From a checkpoint of a small transformer trained on Wikipedia: biases.
MLP neurons of a small language model. Each row is named by its layer, matrix (down: output weights) and neuron, and shows model dimensions 32-127. Each number is 128 + 24 x the weight over its row's rms, rounded and kept within 0 to 255.
After each neuron's rows, "fires before" lists the tokens most often just after its 100 highest values on Wikipedia text that the model never trained on.

L7.down447 [ 91 168 111 149 146 123 115 170 121  93 124  97 131 147 131 122 122 105 145 121 133 139 158 139 131 119 139 137 140 129 134 157 116 165 123 114  99 113 115 145 129 148 124 131 123  90 153 112 124 156 144 142  83  75 161 179 130 115  91 122 115 141 141 125 104 139 141 120 148  99 128 149 114 134 143 107  99 100 127 176 120 145  97 135 165 155 135 135 156 116 103 114 132 126 147 156]
fires before: ".", ",", " in", " to", " as", " of"

L7.down1146 [ 97 133 139 105 140 126 173 149 143 124 151 116 101 141 141 152 142 146 129 143 116 157 123 132 110 120 116 132 118 113 156 122  76  92 110 132 158 108 138 128  77 128 136 122 147 113 179 122 147 139 179  94 144 132 114 144 102 122 135 134 123 112 110 140 113 107 113 111 134 110 111 150 151 142 130 132 136 137 123 109 110 134 127 172 112 147 159 123 109 105  86 133 143 146 134 101]
fires before: " |", ","

L5.down979 [ 88  92  91 105 142 107 132 162 153 152 148 120 129 153 187 122 168 111 161 140 160 159 128 102 119 122 129 112  99 126 117 123 172 157 150  92 120 154 128 143 126 146 108 115 154 131 135 168 125 134 125 133 113 144 120 100 101 155 132 123 141 128  97 113 146 117 102 171 126 118 108 140 129 161 129 167 170 155  92 139 122 142 153 110 129 122 133 125 122 120 156  87 132 107 143 133]
fires before: "\n", " |", "ite", " "

L4.down267 [157 106 125 128 119 156 165 139 130 139 129 146 147 144 128 134 144 132 112 109 141 147 160  60 141 161  83 148 120 109 142 131 170 159  93 169  99 128 142  93  97 168  94 134 113 130 145 115 143 123 132 118 113 141 149 105 116 112 149 125 122 108 109 135 138 157  93 120 119 144 160 145 122 101 138 122  66 160 113 111 154 162 159 128 223 101 140 129 165 107 151 121  75 106 152  79]
fires before: " that", "ed", "s", " to", " the", " he"

L7.down449 [125 129 163 119 148  87 123 126 179 142 108 141 125 131 126 155 150 142 181 126 183 100 119 104 168  91  96 153 142 145 146 120 131 101 114 119 106 140 141  90  87 188 126 133 143 146 120 136 116  85 120 102 101 127 160  71  58 125 143 110 117 136 115 134 136 138 159 161  98 169 111 136  96  85 123  87 152 132 124 133 159 137 129 128  78  84 121 138  91 139  95 136 133 168 147 139]
fires before: " ", "\n", "-", "|"

L5.down993 [110 158 135 145 126 148 193 120 165 158 139 125 166 116 173 108 175 129 107 110 125 133 124 108 121 129 158 141 137 140 122 124 106 121 148  77 116 141  82  93  94 134 105 100 122 141 165 136 125  85 125 126 109 157 136 122 143 109 168 159 123 112 124 113  84 148 103 107 146 169 125 123 133  99 118  95 142 163 119 121 138 202 172 143 141 124 174 189 118 117  68 121 122  91 124 115]
fires before: " that", " the", "ed", "s", "d"

L4.down735 [150  78 124 136 127 146 109  95 133 140 147 147 106 148 133 112 138 117 119 119 153 107  80 164  97 129  81 153 107  91 110 144 145 122 128 105 144 112 135  87 128 150 122 161 120 136  82 112 117 108 112 140 115 130 151 129 133 182 145  93 104 127 144 140 144 114 124 164 147 169 139 112 132 146 149 151 178 127 109 103 168 118 125 149 104  93 142 149 148  86 129 162 102 126 112 118]
fires before: "s", "ing", "ed", "c", "t"

L4.down466 [123 142 108 129 102 139 138  89 143 151 126 129 123 128 140 105 123  98 123  89 169 126 107  93 150  97 140 113 142 122 106 133 123 154 117 148 155 131 107 141 110 152 154 131 127 170 111 173  96 134  96 132 137  98 171 148 141 168 123 114 131 129  90 143 142 148 124 159 169 145 116 113 130  98  99  99 104 135 140 171 106 109 132 156 116 111  86 125 163 109 107 122 149 113 106 176]
fires before: "|", " |", "\n", "–1", "–0"

L4.down479 [171 103 113 120 152 146 140 127 127  96  73 140  60 122 159 115 153 140 128 104 109 172 133 115 118 109 130 148 125 105 146 107 140 178 124 127 132 124 151 153 107 160 112 129 140 117 150 137 148 127 132 156 152  96 105 130 136 115 136  85 141 160 127 129 128 211 112 114 115  86 106  76 109 146 148 103 100 112 148 141 143 159 122 126 161 106 130 155 136  88 145 128  76 109 150  92]
fires before: ",", " 19"

L5.down654 [132 146 152 162 132  88 134 117 149 130 123 145 128 111  89 132 135  87 103  94 126 143 144 115 162  83 126 152 134  87 112 127  98 112  97  90 114 122 126 134 101 125 135 120 157 150 125  82  98 114 133  96 113  98 115 145 116 128 100 137 119 110 161 133 108 116 121  93 124 119 148  68 113 143 120 151 137 151 115 146 104 152 140 129 147 138 125 129 114 121 126  90 150 129 111 155]
fires before: "s"

L5.down991 [122 120 145 130 121  73 112  80 192 134 114 133 113 103  81 107 133 139 152 145 126 165 107 151 101 130 150 141 106 138 158 116 134 139 138 179 124 165 125  97 125 123 115 166 141 141 132  79  98 115 132 141 115 135 101 125 185 138  96 133 203 127 104 152 122 130  90 127 149 104  94 109 117  98 164 125 103 110 150 128 128 125 125 103 160 117 113 145 120 119 126 129 143 125 115 107]
fires before: " the", " a", " ", " which"

L4.down638 [163 134 131 109 150  93 132 126 107  91  94 104 145  89 154 160 126 128 105  89 153 167 103 116 144 167 127 160 108 143 143 146 123 147 137 133 142 176 145 185  98 100 127 104 131 177 134 121 142 117 170 101 142 128 155 161 132 110 150  91 125 115 105 166 149  89 180 155 177 135 106  95 124  75 140 106 177 102 118 150 120 153 124 155 116 105 158  72 130 107 126 102 114 134  90 130]
fires before: "s", "ci", "et", "ing", "al"

L5.down667 [ 93 153 141 134 150 134 119 118 166 112 144 135  86 158 114 158 142 119 132 135  81 151 141 129 132 104 133  93 147 143 135 120 166 140 128 107 146 159  87 143 102 170  97 180 163 137 187 108 100 144  92 165 135 128 140  98 137 165 180 110 154 115 110 114 139 152 156 123 147  99 120 123 156  90  98  96 160 115 167 141 103 185 108 112 124 137  90 107 142 139 109 146  65 168 132 122]
fires before: "ing", "ed", "ion", "s", "ation", "ive"

L5.down635 [128 138  94 165  90 109 134 161 141 176 149 133 156 129 147 101 150 126 161  88 144 119 139 145 137 123 120 144 154 171 125 133 152 130  89  77  91 106 102 156 137 118 137 100 161 118 152 109 119 156 136 119 148 151 106 159 146 152 135 123 129 147 120 140  84 116  89 137 123  69 105 167  95 130 116 135 166 134 135  74  87 116 112 140  90 137 112 119 133 121 104 116 166  77 142 139]
fires before: "\n", "rm"

L7.down947 [152 163 120  94 117 131 167 162 125 157  66 115 122 153 113 114 137 114  73  97 148 125 110 106 131 182 146 136  88  90 144 115 137 121 130 149 130 109 157  77 108 172 101 149  95 143  80 100 111 185  76 157 151  82 100 118  92 105 170 139 184 124 162 143 106 124 143 127 127  97 141 107 145 154 144 128 120 136 127 144 107 122 132 161  98 121 129 139 110  92  86 149  85 139 124  90]
fires before: ",", " the", " a"

L5.down967 [135 135 107 111 128 127 117 140 137  97 111 183  84 133 133  82  98 145 142 104 144  99 111 137 140 189 119  96 128 122  86 148 135 165 116 103 136 137 106 151 160 111 111 141 150 110 123 134 138 129 132 117 120 117 136 150 153 165 145 109 121  93 148 121 110 124  75 154 121 167 134 120 125 116 128 128 146  99 162 141 117 158 171 117 129  99 179 120 184 139 143 122 194 129  92 124]
fires before: "\n", "gu"

L5.down381 [116 146 132 105  99 118 135 124 148 114 100 141 131 154 155 117 103 126 104 102 106 128 123 179 105 153 127 142 117 140 143 117 135 113  80 106 150 152 124 127  93 158 113 114 142  98  97 149 163 140 114 161 139 115 131 124  71 127 108 149 113 117 104 159 115 100 154 127 109 136 155 135 105  92 133 107 112 148 125 137 129 134 159 176 127 131 106 154 162 149 153 120 142 156 102 143]
fires before: " in", " by", " to", " on", " for", " the"

L5.down246 [134 165 107 121 144 142 130 117 164 115 121 140 136 113 153 100 116 176 105  89  92 143 110  97 126 155 117 129 113 112 129 137 129 121 102 102 144 182 107 131 124 122 113 151 106 142 111 120 159 164 106 164 173 123 127 114 151 110 153 114 126 116 107 137  89 126 130 132 114 123 123 127 122 113 119 106 145 110 138 118 132 128 131 151 106 138 105 141 164 131 157 160 139 118 112 129]
fires before: "\n"

L5.down14 [106 134 156 120 142  90 113 145 147 139  95 160 114 125  86 176 119 133 141  96  65 126 161 117 166  87 156 144  97 159 116 147 122 150 121 103 151 159 131 144 153 144 167 139 143 146 155 137 134  98 165  85  98 152 157 131 134 120 103  73 160 157 127 101 155  82 107 104 142 106 160 154 113 104  93 119 106 139 123 144 145 132  91 179 115 105  78 147 143 100 130  90 122 116 126 117]
fires before: "s", "\n"

L7.down35 [132 125 145 125 132 126 117 119 121 137 177 137  92 129  89 148 140 113 141 114 126 103 181 161 155  97 116 113 115 111 112 102 113 170 163  96 120 120 103 158  95 167 113 146 150 119  99 116 147 135 123 137 108 154 137 143 103 127 145 131  56 179 115 112 117  88 109 148 134 113 154 113 101 146 123 136 165 160 154 132 155 133 118 143 126 159 128 154 164 103 128 164 136 101 142 160]
fires before: "ed", "d", "s", "ated"

L5.down536 [120 146 100 125 127 111 127 102  90 116 108 118 152 126 116 140 147 149 120 136 128 140 111 133 136 125 114 122 140 128 108 103  95 123 180 140 121 144 138 191 108 111 136 136 140 110 104 140  98 171 163 122 106 127  87 173 143 146 108 148 129 154 120 139 132 145 137  93 104 134 121 118 117  68 109 125 135 162 136 126 143 135 132 153  89 128 156 125 162 146 163 153  90 116  97 118]
fires before: "\n", "ger", "il", "gin", " |"

L5.down689 [ 89 172  98 123 119 129 132 110 138  91  99 130 140 119 136 113 154  79 106 133 139 127  88 105 100 126 135 111 110 138 152  99 157 137  98 168 152 108 107 170 125 137 114 132 117 129 130  84  99 157 112 156 126 142 119 105 135 143 167  77 117 107 170 129 109 111 131 133 159 132 176 133 143 123 128 161 131 142 156 100 156 148 137  72 138 155 102 118  99 125 138 140 118 125 130 140]
fires before: "s", " of", "d"

L5.down346 [132 119 104 141 110  64 112 119 173 137 118 131 138  99  89  98 122 128 138 119 119 125 124 137 103 143 106 153 141 109 155 129 141 159 120 132 106 141 141 120  94 124 139 157 120 111 124 126 159 139 132  84 124 101  97 144 149 101  68  87 144 132 119 141 110 152 137 159 138  90 125 120 120 144 164 133 151 147 136 137 169 105 159 141 149 126 131 107 149  93  99 148 119 120 115 172]
fires before: "n", " 19"

L5.down899 [125 145 171 104 126 122 160  97 127 122 138 145 108 129 169 101 135 175 181 132 127 146 155 125 142 103 166 152 134 107 113 118 122 105 104 138 153 171 138 171 134 128 134 108 122 129  95 163  98 141 142  84 172 130  90 138 166 128 111 112 132 121 105 154 117 155 131 139 143 124  74 104 148 137 132  89  84 129 159 137 135 132  94 108 131 151 113 137 111 101 114 121 163 150 130 163]
fires before: " |", ";", ",", " of"

L5.down176 [ 79  91 149 145 112 166 175 142 131  90 126 156 125 124 131 126 137 134 123  86 121 143 163 133 145 102 177 106 108 138 117 105 111  92 155 140 140 161  93  99 150 151 163 110 137 113 136 118 162 134 156 132 147 135 132 101 125 167 130 170 151 117 105 121 100 127 122 144 136 156  86 146  93  85 124  94 124 122 111 157 114 149 126 134  95  70 106 110 108 128 101 114 101 186  78 156]
fires before: "\n", " |", " and", " "

L5.down52 [ 99 145 133 138 153  98 146 135 137 152 132 104 111 100  88 136 126 104 141 120 163 150 155 134 124 168 109 104  75 147 157  88  94 124 177 136 161 157 115 116 110 157 107  95 106 126 127 141 110 149 132 125 136 160 127 123 156 130 163 148 130 114 123 149 110 154 139 141  88  95  61  87 139  88 142 136 148 141 130 180 147 140 131 120 123  97 165 164 120 137 128  72 168 124 159 120]
fires before: " the"

L7.down1116 [155 126 120 153 150 126 131 175 171 150  97 167 118 132 121 165  91 115  85  87 121 116 122 148 158 133 132 109 116 153 100 108  84 124 157 106 149 113 139 189 122 132 123 127 114 160 109  90 117 128 152  94 153 150  70 113 152 126 123 158 159 141 115 130  93 139 114 162 132 120 187  80 112  75  93 125 148 112  90 161 127 165  95 148 113 120 121 110 162 113 124 149 143 120 114 122]
fires before: " |", ":", "s"

L7.down879 [148 101 107 138 109 117 134  83 136 134 103 168 108 152 132 126 111  89 138 117 110 143 115 112 127 124 120 122 112 151  94  91 147 173 103 158 111 142 126 127 120 128 132 184 147 107 136 126 144 119 125 120 130 161 131 103 135 145 117 111 130 131 124 135 146 123 130 155 127  98 135 137 149  45 139 123 151 110  77 119 146 158 124 136 128  67 107 160 194  92 151  91 133 124 105  92]
fires before: " to"